MLP neurons of a small language model. Each row is named by its layer, matrix (gate and up: input weights; down: output weights) and neuron, and shows model dimensions 0-223. Each number is 500 + 40 x the weight over its row's rms, rounded and kept within 0 to 999. Numbers have three digits each. A neuron's up and down rows have the sign that makes its largest values positive.
A block is one neuron, or neurons of one layer that tend to fire together. Before each block is what it responds to, as a language model described it from the Wikipedia text at the highest values.

Description: Line breaks in infoboxes. Newline tokens ending a line of a list or infobox field, usually before a "- " bullet, e.g. after "(CEST)", "Children: 2", "(3)".
L9.gate201:533497528554432475547470442396512562476440486475471565479516560547521479534490555446449493577489463450456462496507481476505533499560461545551469520478547492522456518496527507514440557530577487545485482480510519522455452496521473449542477563552494477459575578473530437546542574464577491505538541445471519556526531501440523524496502530457423423531553555414516465496503494455430495581521476472502477517468541496450460448494497562525468556522509481510558548502527499510462527506556515490511490525500589475482508504510533483576435502479463516577498580560497492491453423484494478556513512448496412475448478493520521503464465462479459463444449508586479475425488506497432485524533
L9.up201:496475509486441550422456410537497534580486543466506498517520505513535499496483512504504464485506539434501603518521502456548578518493489527560500546525500461525516561426520497450560532457471515530453442572475399486536545450564512531497459504516459509476466533515524511460495440525488493476454449449557505442449594477533487493468519483517444566397566551456499454464469536568481505440509481468559539507515523462470475486501422473532460468489465555458525518524517438522479560488520474511504463432534527581547505532578536504496548531500438507543474534444501568490519489470477473521572505548521476485505513446391441465491515475445446512459515443481531510482446519542564469429482
L9.down201:436512495536497450555438500556562522526580473569461546564525541493457585497471474441587563548477513546538483482491469456502472530518478506422463485505496479524533466483499524499457535459499505493487617591469541480496510506475460503484506494484510399497475558378461465492474505424425511471500487494415498447421446487534466497492532546530507556451507502500521512481599500414429473484484509562494506430410471501572475476497469510522478495469500545483442465488526456488511451475475498533516496505504534448552537467525492497536494461511471452512430463484456540584548504614551443477578499524487501471512516476474515549510521518458521518538571519543470469526497463468490494450514
L9.gate203:517507440470542566421441461513509444483511478584493459529500520489551531469397461507499490528476508515543443497561560508504511427556496465539447503522626453474479495419509497483532544450494465521454551490478461495543480477472469536525498513445463535503477573426555448525526521465530495562513514415423471426482537533500437533483551572475512533481476479477525523509420469439519529543535489521450424529483528530474483472465522582497465481478490479424542496464547438475473525470513550557498518468517396532532519431523521521610471433504475517506470449492556406505514523507472469454504530545536450473521503456434454530485497473512497495537474503527531500507458444563522556493525
L9.up203:530519454506429573457475473561534420487478462531544512537542523452529517476459454499545475539514531551486404525523514534519497507546470442473474576470614525500440474551453487524559517445499468489497497505561524516459531482538484559475514502463497534442539531496591457513557511496479518488504476427432498448479527435533493559569465576511513520487508445470509444509454461470507498517555454476460493511393494466514434523469515517455497513462430448470484482430486476518483486441550482469452544442545480556487431466490475550539487499487488470478460455425533461511477554489463484478582479523438469475530460466434429468421391461425538507499454538484505477478544445522497506463485
L9.down203:567443424558537580498409514573501530549481455520471494515588522503433519464455433495459530504446479421530462461553500499536525441487536564525456525512533514502473471485569523483529487506576504458424546431479467473480423471477498492495532482505492434469539549521540505500480541546529500517529469466429504500521585530493457519533450534470570473496514440486501458555530405454563441418489535509448458466471581489477512491547498510546544521494491486511401507513448534453467504519464552543488470457499550521470503482526458530563522436532472419469449466472556572544492489511468459457560487517540469550505466498437447468550457551437488498502522510513454493512561491510441541509498
L9.gate374:496385508490485526513444461529513533529460523558480465501514503526511436505547508540488473511485579411468505480439514514479525440520502461522556458502502477598531511468487485472506490478412517441472538501452503498423528380475537475467525518539441471436523456549534550507524516542462520533551464520394582492456508464470536430504520478510515516455464543461482450488500458505494504470528493541449470503490477533517499491532535530524428526507507471445512560465415547572524459494460528507489473461479437503516456388496530507524544532451443477496447544514573597461470544507520502480458429522408511472470502469545533543539461505503479539512481503474512430415465539400489451517487
L9.up374:553429541504506577524519574509467516532459509535456500474486522514486452514461511513477506511445551408429522433440493503474521441459539496534545500496465501545508548529491527502561523493470523499566509493528518515464506487488567534531459504524382494464479500498552528505533564515505528509545502543484552448500521441566445457522451470496513463502458491523494477416477513518480538488527490569518461518448508505538528459476436513469494506458518443485481573522456539531532466457532493466406429517478412493505471397453488432489562593404546513501432518497556585493487505524507494544482435507411530496477417426542519512523438502512473580431461534527439463459501483521475462563507
L9.down374:591485483525454510521461553520528491560481446554513570487499521533535449432507492544472497484550561468420433550501557531490555494498455490533526500500542521508521500485494511484543446454509488523511528560501499447479522486470469459513510427499450483522467532488503517478502553552534494560577532449468575519522489490515528471456447492477465490485488425504510469476430528491578492533454464505484547444415519495504489426535515485531505482508527500531469523551494502485519466511446574492447481513496461478521517476506499518578481455495541485479548501487514803572563512510475467486501482526456469528477493501490506486500488479538475503532469509511463476482475417499451474508479
L9.gate468:550500498569444464574444538507472503480463492489491509464494487524420513459468476484506556433510597470496502529441481522469498473505487495505480445440509473477497535514435493509523487465465512475491468444528500493521547448494458459453451470417563477441437516482549507455493542509538498520465481501465654502524512499483503523516530524504510524494478452502568495537456556461554497496557497492451461470419504554507544531555527480529474494552523468484498449452521449491579493529531466488419518521531456452509494460528414538559564480538411524446511501474495560493596513475475566452510453517459508574543520495531519560493487498476423549527460467525540477437553395495609559538530
L9.up468:504457442597470512472454514500494547531429460447547539510494503548483520504483491514533556485473509488457534535432487565500499511433470488484556445485493542550439505613496595589535485445478492522503433495590518517440545504481556482418489491445539498439469444472544523506497571518490496526386470460523537540518443529476519541478493559542482493437501483554528455536436574441480493474544493508537430532449505504477543492537480546478506449434569547546465454451513471479538528505483478523475477526493518535446467489544511462556547541427457558455521483492487561488511483468470471546541498522421482503495517489448512552514446493424512462434496480491455432420489459462464546491486
L9.down468:515430546469489485483505494493517522493485530513509509528538570444510541522521446478494515544509487461479490533423508408480486496482519453554529493451493436505448543522537539552505534455469506414507465468534543465475461444580481509549497468514476442493477500502518500476499494536521514501438464484544532535488539478546494469431416489489476576507492543525522467508580541460507489535532548461512468454502486500540477463544499449486567478456504511540470516479511531529512490527512546448496522551533522496487479488519543464596565528459441433500499548500534775567518494508428474493502455484498505542540485480515533495484424473445478541467534545455458444461499495518511484574519

Description: List-item line breaks. Line breaks ending an infobox or list line just before the next "- " bullet (after "Release date: …;" or "Authority: …"); also mid-word pieces of names (Bur-l-ington) and digits within numbers.
L7.gate405:529507410496439570504568599517496524499555467502472474461504490480563495511493532431493413572505540520519516531464440489564495458558459508460535519480499539549485501453508491485480516482494480511496554497516483468444494523500469510518510492566508447495488409477539441452556483498542474551555465444492510476491524549476529518556469541511516467434535555501462434550505586467410519493489531498533452496488506486507436538456563509535459564482475544504473536502541457503427477548479497537499510508505513463528540435461562476573465476477467492406542510459536503504522500390535434449430571484384534540526507471496471540543436515529551545437521479489463420440481503534483439461554
L7.up405:543504479488472534455477436488541428584535467525440509548538415538524564545456562494520458581541533579541514452554437442455541398496503449568505605481577470521492505543560516478471471461511496530474502454467424496508471524506439534507464538443499516498550506477504396486486560485475531565583459495425488493553488434548527544531505502466460467525524512484491441492449455563430470459524429445492449482533537480492508500476501528520504554569512467469446522518483505467459488465515539464471496535495518498464483553493481498536471481525453435492458524453446529539490472494524475491545553550540515479523480481545494517518507419495459529526466475543611502424520570533465508512483
L7.down405:513499493524471533523431503538547514503472480465475513518438486470493587480458477480495508531488535388443561486539527496493541407544569493470486536523559439535462504462550487534501493410450480520467515461522475488450467487532515547515496504518504574498469468448558456546470484475497526528509464497520466455533470410510448561482453502495435531462513568533449437458477458522446526551548485538557468531498448540473500486522392511499493522478556489534464475539454560474474487518501495529493514456490490509362482505516505518507542491472517546492410485433535553513481478434573534498563535582502536473514489523479528492517482560408483534445503457599472423451537585462466559519465

Description: Infobox field-name endings. Last piece of a field label in Wikipedia infobox or taxobox lines, just before the colon (Time zone, Subfamily, Authority, Website), and weaker on inner pieces of split words in prose (caus-al, disc-us-sion, tri-but-aries).
L7.gate453:507482527487502504417486527417552515458400528530484473498510543443471578512472523501556508498482535460546551429443500560501525498445487503528471508506549413489489523459576566456520507455560491540540464410518529501524571513440542545419599468490415481537496533494507523509469567574547511425491410521442459523460473546548434514440528523473520525491481507472490503449442484552457416531464517535503510443458478489445494599507485471566508507500463567515589429569484434501509522450478483466471463492535496499521483519517484481559512567530501514463447468504438491464490519552458530524526560503504502400498507487503518536477481514513454470553496545508470483508499499435457521526502
L7.up453:486496434473408474527566563494495481530506496452492457557556461547576489478489465446563532498564563507554549435561404534433472523500483467480489447498451478502501477463478493525415492532509480438502471548478459415430458522494441427472566537481467449469533479528503446500481545475510475535542538468483541575485541508507519562515509474472476568559554500498483520565481457471482557529464509517454500463542604447454513541533540531569584523501428549441477512525464460480469543501474449481517541548518447515546501500530456498437482515523506464446462505461528481470553444494499553480470500543542525448429424521516464479541580468480513524527508501402488532549502534535516458496526
L7.down453:478497528466460543468555517443449479448453513473508493499519568514529493531549452481474519468498545505503485512526509497525532450519461421496528586443492486503517494525497532539537531477501520463590557462511525438492526512426496561455515500457550507541555546523503494412519542529473514510469525504556496503597544478539541496500543534543504482441529599449484548482469485447462545506431574495488514467471536537516504474528538498514490490463534420563573460486473487567479514448551542443547489520530544480439497502490547439453496487465576458475462496548348590540477550545598531555434461461511452514516512533482479432562493509450489520526480589519533571504478518534496543478487

Description: Infobox field names. Final word or word piece of an infobox field label in a "- Label:" line, e.g. Running time, Release date, Born; also word-final pieces in proper names.
L9.gate34:542504444490443490490610581512586411520537554459504574464523524486480479529456500473508533434454535519483599494490443457508447549482598491502500484555492517445534505546462500497510480462546482473516503464436487479534549467511571466488541516513498481491521465483465527499419524465516431529506514485539479443511540512489530473499432483540410502497458530478490547495518531500505504514464500541540539479507462487497540525506524454565521533491506543554559469484528525447578565464547525504494496635514546470494534464465424439451526509462438472443447578528532533463428483508484489550510473467496444517459489503597544477459460519561550452553419479530500498499422505443457527479535
L9.up34:463490467444416487521444503508507479508520485438545575479508498549503402547531530521534487415501497408463503512511444557466550480554417519501442560479461535503587536555448501473441451455494509536527530511509435520501494552544437511527475509488497570486472405514522440502462533481463482481547503468469521496467506477540509523462492565451426504471530469468414503513456521423434496501473540455480485479520564470545550593470494507509575504552469494497481512518420538509536499480461459453563447554455467565544545517496500502483517470514563486409511514490443513488546558532452503430445488444517418513535516541477505497501504478468549535547556460521586509553450502493502531440481
L9.down34:561487490503469592476483528573484521530500575517506558475514438432545511575523498653500461509496496445525554480479464523494456488535486526539495490476495505496512479497500522417548529403519490536540470520438583459509514466559471570451526516511489505487557449561536454471551550533532581527526524503470561506500514529444448584393520443528506560494524495515573520513518500468447516489539511553520522509511489423520573520534522556492396544500489516496544527459498517490536496577492502476474543533511468449478524500485530476486475494503565458494480562493516539519480489455553556500416557495545560502480474565457519489513494514486539523498468568422467522522534590451469487450542
L9.gate240:553497473508501538521552449468534515457493480555480535495554496455460409557517468497494546490439477519567523507467476527518480494554452483510480529515447432520550487459443468551565473494495416597520541509500548514579456543531496456384561518547467481567518540445540537460413548441537515462531482506463524432439513495501515500545481488591513520507537469552491525417494498481438453502470446556532498534475491455531531606487480522568484491462543534563536487526508478501531453538468478468472492588508437484546600467513498437463492566427536507530514471517544449505531452524488513508449486501481506453464487479492528520429448441516517549515511509533471469518561503500509416526441
L9.up240:469453508491477523519507423507552510505508549458522494519465504560528445492529491432509483433522547483503538454516514463514446542465470533485543589447460495458520486476527496538480454507499458490516513490389494438503512520468488502571547476460521490548547477456535497445504534517528529447473545455481478478514537471527501473505481482490448466460481471520391505506454555487493546446498501526521510542380479488488534514477497549593477458500461453505471490492430468519517439427468538467528489438564447526472471499455429467429513539407465450436422446521494517553527465538477476450495524614552504461536419483587522489550542493477501504505430575463475563448525491579571542504497
L9.down240:512426518554514467450537596486464476498484542504454559480546519491496491473537491477449468510520515462502568506576552484575524540426468498508504504460457562500534453576448500477504495492459550495497541533491515443514515557512588485553555482499492530567527485563441421520420542474520484442479546451462516529506519570544529455506469528524436429470511516445482563453534533499581465508523551518480464472496440568489544535435499524572532510394466431463551503581456542546480518476507529529481505482466524496458490499499453462499479577500526541432461466552550514498421482500514546460485571482500526511468460529434450466474497457519559561500530509512524547394515538516543515495544
L9.gate274:528504494504500488526517549478402485494373496487420506526497486453504472479498437513515551435491535457420485527535465573543517506473622491487509489470490475483520513406488477543405625401541464411519529515557507478546512479475535548565514497502527500510544586524494498496506526487492506506464543485432495493556578476531516490468541561499485470506498495509496482501503504468412519564514545483549492487521498414451472525502474520499513520437547547508487463487512499449453489526448529494487450520568490495595522463525484524542444532471536550423482556498399448534544533527464494456468510464474480424522481524571470509477467462528530440476460499500528523571452514493497515531567
L9.up274:485511532526437429456578376507540521478519467494521561562496464553487487522534512506572432459540499450482490563514529529547486515496551519535568544442456456508417478505544468456437553418537562483561543442465467492486526526455529486489567431577442541483566480460453501490473461509464518495531469577462511556504523538476463547502577647448516511441511546470450524449535558479485502463528558516498543487499484517477469503507507501478466456534488474527439457475465439465498535483469452487497513489572488502575506554528506536496491520432512542515509525484437450489527525511442511469508555512522486511541497526491380468444582457491510486482433542525511533495519511505489508486462
L9.down274:467517482499473563503526455527565493536427453462464477498517437496494522536556523482509452500519482462556455545466524530543528455472505500451517603562516517568408482524523488461528476442507418466517461527433564555445547540420509480485498518483480579464448502489523497508433511568421440531510497546532521484535573446539506460473539469451472519454592526461526510510463515541504459522525545460480534480519466464490493488470468543543512517584470516516478516505543514461456480486486429528591560498506500544471484461593496398480495555447564572432504529449480436534522506510573466495543462524517476452446473531454454523472455449538462552529545421487477510464524514477469452470474
L9.gate423:540533509549493513441528522495543449518427560577453461421504543461538532507527487486491526552537526504549499464502460513541498576495487497471521531568426499516553490413506502449497553518506455463500550493524460474579460507504538494438582484529426479492484518525453539519450538515522509499513406475453561537412497486508515487446521545507458570447507425450550513495473500582515487492446483582413442533528506536468547541445535565546498551507503504576495493476416525460425565504527494486496497551461492468459540499483532492552473459502592506419454502525548429505578482511486500491538529493449495486532489506512493517493405501426507544409441495468506464497492540521521484557509
L9.up423:605571545483594507582538531498458524484443516462392517518561499499469540487541577459546478461478490463481463427500436521486566489441431460453498523460447444518479421515467524495497467524507516516535471491546458438550433538445478501464463484503496496573593550500502489498512508569501484479560474560503583469524473493475392535541544479473464487500474462496518489507526513512492529533459473495522497533547563444501501508504533507519471512442488544478498485452415505447444542500437553528489481491466435538532550476557551504464516398453569473424529479493510426507484470473482474507522530494484552388453498593524468517508506504534510522533471545485476526494483434490499494460522
L9.down423:532567519473399518489528404497542486523417472545485480433462580469465478459501440518423488462533492529557497492478525460531479553488479523517583521510495561516493480478396577504537517577530509504498442488544435411499446496440525560489473540444436475511532460469538491544467493486548447496467473453540522547546503499500522572514473539479536522478505543421492476408492508467508502560527553467471499531482487461518477507520469455508555555462490508514488517449493424579492540478441553470547539537534568561546409533487508473480529543493529472565441469538454462471491519450537378497507491436479497534470496510460539430525547423504512514506467521541503508536486471530495479538502

Description: Infobox field names. Final piece of a field label in list-style infoboxes and table headers, just before the colon or pipe, e.g. Density, Language, Website, Apps.
L5.gate10:471507513534552486489602504444489501533494522496527567496557499524467418547497501504521500462462524482510431519532502527442553550480473479571428523467457535469514446492574520481511487535556427426464528469466490459562561474466554443478586516528457508550485477519488527533444447528501407502509477481484549528473517553474442497479495538500490486495423505524489532525460444568436458503490515486557514529500448555477514446432522512528493455536516486521419548503538452472527540464539574458537494532554493453584492495423559536487483549554439509449440533527462453476569502549418509591506583478445535569463485520548519527507451457501499531468494540464496518451524555480555524529445
L5.up10:506509488510568504569553522498586517465447468484528555517493524495529541532505488401419524483560542463530536451550474500585418531544505545543592520463504529468563478444629507496451472521527535523476521494517478472541555530451493496496517502472507489370483521508495441466480488447550461465542549575463554490506476504598506539472526496539427496515486447526463506494485468479493485499512507537482527430532544466491507519449552564524481515409501542495554499541563524502466526528476512502401533472499467467455502487498445523479496537489536447562490495496514538489481499461516514480424573488511571532478426486457527507509514440480551506496532573527563525458467602462492537559521
L5.down10:567511531478433561567544502549459419473514523550510504495495462473535440567457423418449525442530498527490516512525470516566467590481507484520527591458483484518475479480447519491509441494579518541530623485497492485489580650495477525497530442504503534530543511574490538491512494487510428480525523480407505515545532525489504454489500441523464491487500513501474482503495481481490602441481502477488454436472511512534505469465486512443532531493464572549557466436536538502500524511443513499510486564493563492549499511409555503475487526503441491475521507574544543547517520443496486529531486568424521448516489548514436490469505465504546543496479480475490488463486495437570497526400
L5.gate81:554430533528439558454565588474466462468406551556530499475576496494542452475491446495443416467492424475517491412531515402557489530509464512546486457526485500538492510435468484535485564420477468522452509490558482502516487482475527538491512527496488417513444546537503430513450488548526564449487529416511497455531489454466438499561440526556492479464537540482467563552546444578469518463469492448467522486529489497519574486502472502468486482516447507527539505494451477558527494465507477443517515519429450503533496537562539516427438525536537532521454481536497523475466505571446542462456534559498515485529433583421531483467497459464539484489499556493487522525517586493537520497511
L5.up81:550493502505473518472543542440492560516523544539486536587540430515440452532540453472552474461485490463531410449454517505492482484515470524521481418507462473472437439457535500519522507512517498517432493537506457530546545483435554491482449464426487483574431484525468452521509491531509526444523548428472492448478504541490450485586527473491490501483499436526514462538419492603493515485508513482479473529479531493484518478480534447520447464551547516515560470501463520520531508492580494429523531487494467480532446570612498539505506610508593514517442442525489541494500490480374525506542532522434509513551453561487485501580520563451550550537499488440509484458517582475531524487493
L5.down81:479543509486490505504606559507436391488507532571505556526459533543502452543494498465464520502498429486509442483520441547497482464506490481573518482450527465447513557529528491451480448590493566488474484453537479482446475476492515543497482505503495525603519539507482458500472476489537512447452529470479575480524555500438556488532506445473473508529546533425572479505561488469497518485482491488498538499452502525545529455502475466425518465550499496571484459524522509469513452562451453439412491575534529501556483482500451440464507574459594513492441473579499433472489400480550530483432512507440455496540514563475469506511529486440440471520491414471508525550525546521441438459491
L5.gate164:553501497418485597463507523438512522503427472572505462515475530497538447498567499476471498508484490433438458510526536507495483510536462483568454451573495405546480472430467530493584457492501496539438443559517485462518454492491521532528447453511410487516535471527479498455447505450567483488540484518479570468540498483472497437518544488496487544431532477491465519476522454532530530495545519514466539480500449458517456545529516538480368602463457542491500452498492393497459506421472524558435488493522484534516399526580466470492515531409501533468513501449477474458504499480488511490562483490433572477501495502454491447494558539477510557512472468489487557543497584497521454543492
L5.up164:482484509542521533535499601472570415507518511508464451521540466508448473545563562520563554410464542464488441481534497450477508503519533499517513532481511441531470422534468498450531489480486470515442578433502482488493481581495464456569466519556450522461484596557486499552448494448474501508539528412460601511478526449442488535524552550525479452532494422489538497511506503565470509502510537507455489475485471469447493576498539527479497492560521497489471484532483468480446473479606524497548477465477448545543513574516529491554547450443521533489474451479509445514590493527545494504477437581506476455526466501479466451518468444531548524586445560524509553535507481450520450479455
L5.down164:539501556532448588534452474544531470396468541604524546483518529550423455466520493494490526453599494480490456475538547524540520545533505459535556461504528473494538533544499494483535500517528495477476408520539452492464552474472519435492501494516473471443504508499496527514448483488544490475515416541527534486553456422464449496448545514528511470478519441453505469505557439570457523497471464515557542444540512492420501474476528534518495528505456470516487472513616517474501514496489490438511407429580496479526483502530406421594510464416513555449485490508576552494549545508496567536511567498466494492466514523431508519455524548516494467452455567488536515503534482483470518476446
L5.gate457:497463514477456503500501494470508506494440499518536560482519432583466499538515555481490508503501480495486527440551490497479495471460496493532532480460463494470495515507472500470432475498494534427467491554479472479564576472470553515613526484486434450508496505484455495477435516475464505484470558488419511549485479575510535508544532470551522551517487388425465535463403439543452540545542510460540512496435506516501498508511473497515521467435511589505511525484534478434491517486558497462489547468472422429504500438480558508540422473515582477459447545466442319528586452542439513485533485515444523536466443514468541459502502529480454511498534472520446508509540430461511535519516
L5.up457:520457476501472566463517525469481535473465483506535464481484553536492554538514580507514554438491487507468515500489488510483516521487510457579509421473504496426483544487512476542489518519491479532433571512508483399519462543505473443508450514471545576547479467479567484505524533542503492493518551496499529585521534517560450462502492545525512423451540514489556602528472472527500463488591508483491457555602509501506435469419543554502503533466510428457511489528503492471453526470509520497538438558535572476512421533503476439495544425518512511536556446518496340523576534554504488502423527492505534471510520470448473475550565500495577466477540503496507505514546502598469491519567
L5.down457:530528524531486510513504445578507417482454431510398531517472445476479496480535566493498546517483475516475520488380503514491494453467536546532466518492542504522467555531582518475498565496548603603457397521514507547512449534476531433514503515466493500539438474472568470458500450504530527501536482502584503502560513450505471528498495489480485490418437522503466460457475493522462482510462484511505506506496477622480502497463469499482526451470441502487465454588473532521495491563522473481532557481491545592481425475477499497547485490511451504530495481493534601490528443525447536544486496532562494548465523547426491447515490464471504536537483554417424473587554534453462480520528